config.toml
d_model = 224
n_head = 4
qk_norm = true
attn_scale = 0.125
tie_embeddings = false
init_std_o = 0.0
optimizer = "adamw"
beta1 = 0.95
schedule = "wsd"
decay_shape = "linear"
MLP neurons of a small language model. Each row is named by its layer, matrix (down: output weights) and neuron, and shows model dimensions 16-143. Each number is 128 + 32 x the weight over its row's rms, rounded and kept within 0 to 255. Numbers have three digits each. A neuron's up and down rows have the sign that makes its largest values positive.
After each neuron's rows, "raises" lists the tokens whose logits its output raises most directly, leaving later layers aside.

L5.down126:137106094151182126167067106155160110125163106099106129110117092081142181146117128147113119156117119145126160146106149154134151099089126092058123050150147142130092144131089134158168115135143120180126168182132060182169096158097126137135202139111125043132087187158099083083057105117202108142172142106132164101159124154106143136170156060149129140092155097135166073157152158136142118143139
raises: "dr", "field", "da", "do", "coming"

L5.down134:147147123088115105076127126094137099118108080170142178111149118171111214118133086146118174163157139125161180143165094116166153066088088060165177108150097118131089111126112125085121086175147103048111086088128111112072115060122146141096142173133105135096144093150132168110128123112128121142215104106150157128121121095086088114159140129113109101131131086157130143171173153123170131115174
raises: "sy", "to", "sa", "net", "tle"

L5.down422:185113139092133134126168143126144130149089106158128137121103124099078114116135157135080097149187124182140074067137179148142088091112096146118089181178110183095135112130117120098075201088116122154118140116139108143161133138087146121186118088099137102110143093162136104131142136106187123103168171121119151132091198096152145172115152092066108123169075178120162151142116130109147130120121
raises: "m", "ms", "d", "min", "mi"

L5.down423:110136111155143113115119166143147125200170202104115111203153123137156107118085105121188204167137138122096076117063105175143153146157069148126153167130094198145132127088155134156147167132135146102119139083112095142135132116107120110123111105111150112074174127039122105119115073106181101095124162146153101096122097128161159102115074127109145126113129102176127153163127105186124092060074
raises: "ury", "uring", "ural", "oria", "ure"

L5.down77:166173166091087106122144110128120133188111144125116126000099102116140095117111135183112144167147116170166121129105140162148120181120174083120000098126136113151139194118102169092118166122120125152085116123132151096099119119146126145143129146112146132102113084144146121120119036110157113051084148130100146131136113114134144134135148121123081096166151137086128110108120144078146144141117
raises: " |", "-", " (", " in", ","

L5.down799:184159202115098077113133126121141111156119138123150110020072107120124134099122140198059120171145163156169135180121123155123098146137095081119000088125113142146134188103085098124095158144144089124121146112147174110109102142170133114130112121161151171066148069137181125087138074100130123053109128138131142103154101133094143121111175091101124114193156141086136146120161135072152133118113
raises: "-", " |", " (", ",", " and"

L5.down318:128171098112094102114154132091121113165103092112121134150083130113122144136141127145133125156144135044096089110101135097137095138111131143156003128104189108113152147056130086124127089121123078168159111112111130094155143198103077196101157142159080087122151105167154176091049216088149135097155123136056144068130129159167084143159108164139092113106149111125138146090100155084090147099131
raises: "\n", " Result", " Succeeded", "DST", "\n\n"

L5.down674:158079133136171120114084053157091147159076206115137112134108161093106146115135150119136108116111228059136126103140037152075104158138133147124146139118167160148134147143127067124163117096123123145086105154154128098102141127147162131086107125166136134099079107084164099150131151109186146124151120149151101083112140079114125116142084142126101128156134172116072129195150121122091082132143
raises: "o", "oni", "on", "e", "oba"

L5.down522:082113131110133151147054150177197149103132129144104154142147129141103148148139135134151147143188138091127133128164121182154045120159182140097086157144135039179130161123069121128125145125156136162094092173124150137103102086119144128110085141068110141058152138123152064152170117118116098122126130122120125098157165107127133099106128151107127115139048142124080103153126141115133131096141
raises: "led", "les", "ed", "ement", "le"

L5.down199:094129116139138140141096177083195108066160072127093141156097123186146072135150130104115115167181095123091096136102112092117144143192130166144088138112191118114125141180163138122124162099124136137161069098144148100085101027181122107141110151042115103147161134152182145112096117103168126101100169134122164133173119132167154095187090079089109159108078223121171143133162106170158159097149
raises: "lie", "ly", "race", "art", "li"

L5.down781:183113065144133125114114098149091105088130152121136116113138105101108087172098098117100170127072128109105089112155155126086117129150090137137045143166151132100178154122155173132127185100138143124096158119143117100144113130147108102190066148200181141188100130128143112098094083094086162141189149152178144187159144150206114047154142094108117118118136080100132166185180152162175085100143
raises: ";", ":", ",", " because", "."

L5.down617:127076128184112115097147103171115163121114129086127183093176126109168120169166105132123096131140097176144116135116167041109143152129117111139099128175104101156174112177106116053173114125135119109066185106126125130119160090165171128112139130173111137161110178066174091102113126141130145114067083129097112105193124119148142121173170082152128083092107111136164187135133155115114119148124
raises: "st", "ly", "line", "lies", "sp"

L5.down165:118122170182142110194130115186169138120082136204097149079197106122081158060141106130133151165146150103118126101109156129143137117150141129159108131148155157112083140159146069120117159121124133155095144128194102150126161080130085119144072109097101083117156147097089134149133145130125076123163121102161198070118185106083145177118181123150093058160119121151108088089131078133144169135153
raises: "a", "ah", "t", "g", "m"

L5.down87:128106116120161125109127133133143125128148149109147156140165127160205213132135097122134148154141191156116129120120121117166138098138095086177089122141198119184166112153067095137090159115078175115131111119037142119105074138112128099084138150092138096091165146137049149106170191118124131117135075192130125105159144150115177122144110152127067092124109108128124156087179088117078182064099
raises: "led", "le", "lor", "lit", "ically"

L5.down509:110158179174159090103138126113142137098137134073135125130154105184136170141127112127168160117143111086158082184164131181171141114120116108112114145131096152069140122158106157141143109123098156158131159113128115129129122130093131098182162162178131186079107165115078144130059132116136148100105176087124117106122120104105133136106081128218154091075168142165143053133155089154146147101068
raises: "uring", "ured", "top", "st", "ure"

L5.down380:191152127072118141134108113143085101131162083099116144124106108087171121129098141166156140078115223165098132112088119117117143062117129102116098114163140177080060112102100065084163165178152116163119193143089134149178134160083123119119125168144145158169148096160093142141160096142047147162183135118117133159118098114110120169094150121233086071114162077123162114089108092143152101074129
raises: "do", "da", "go", "gl", "ga"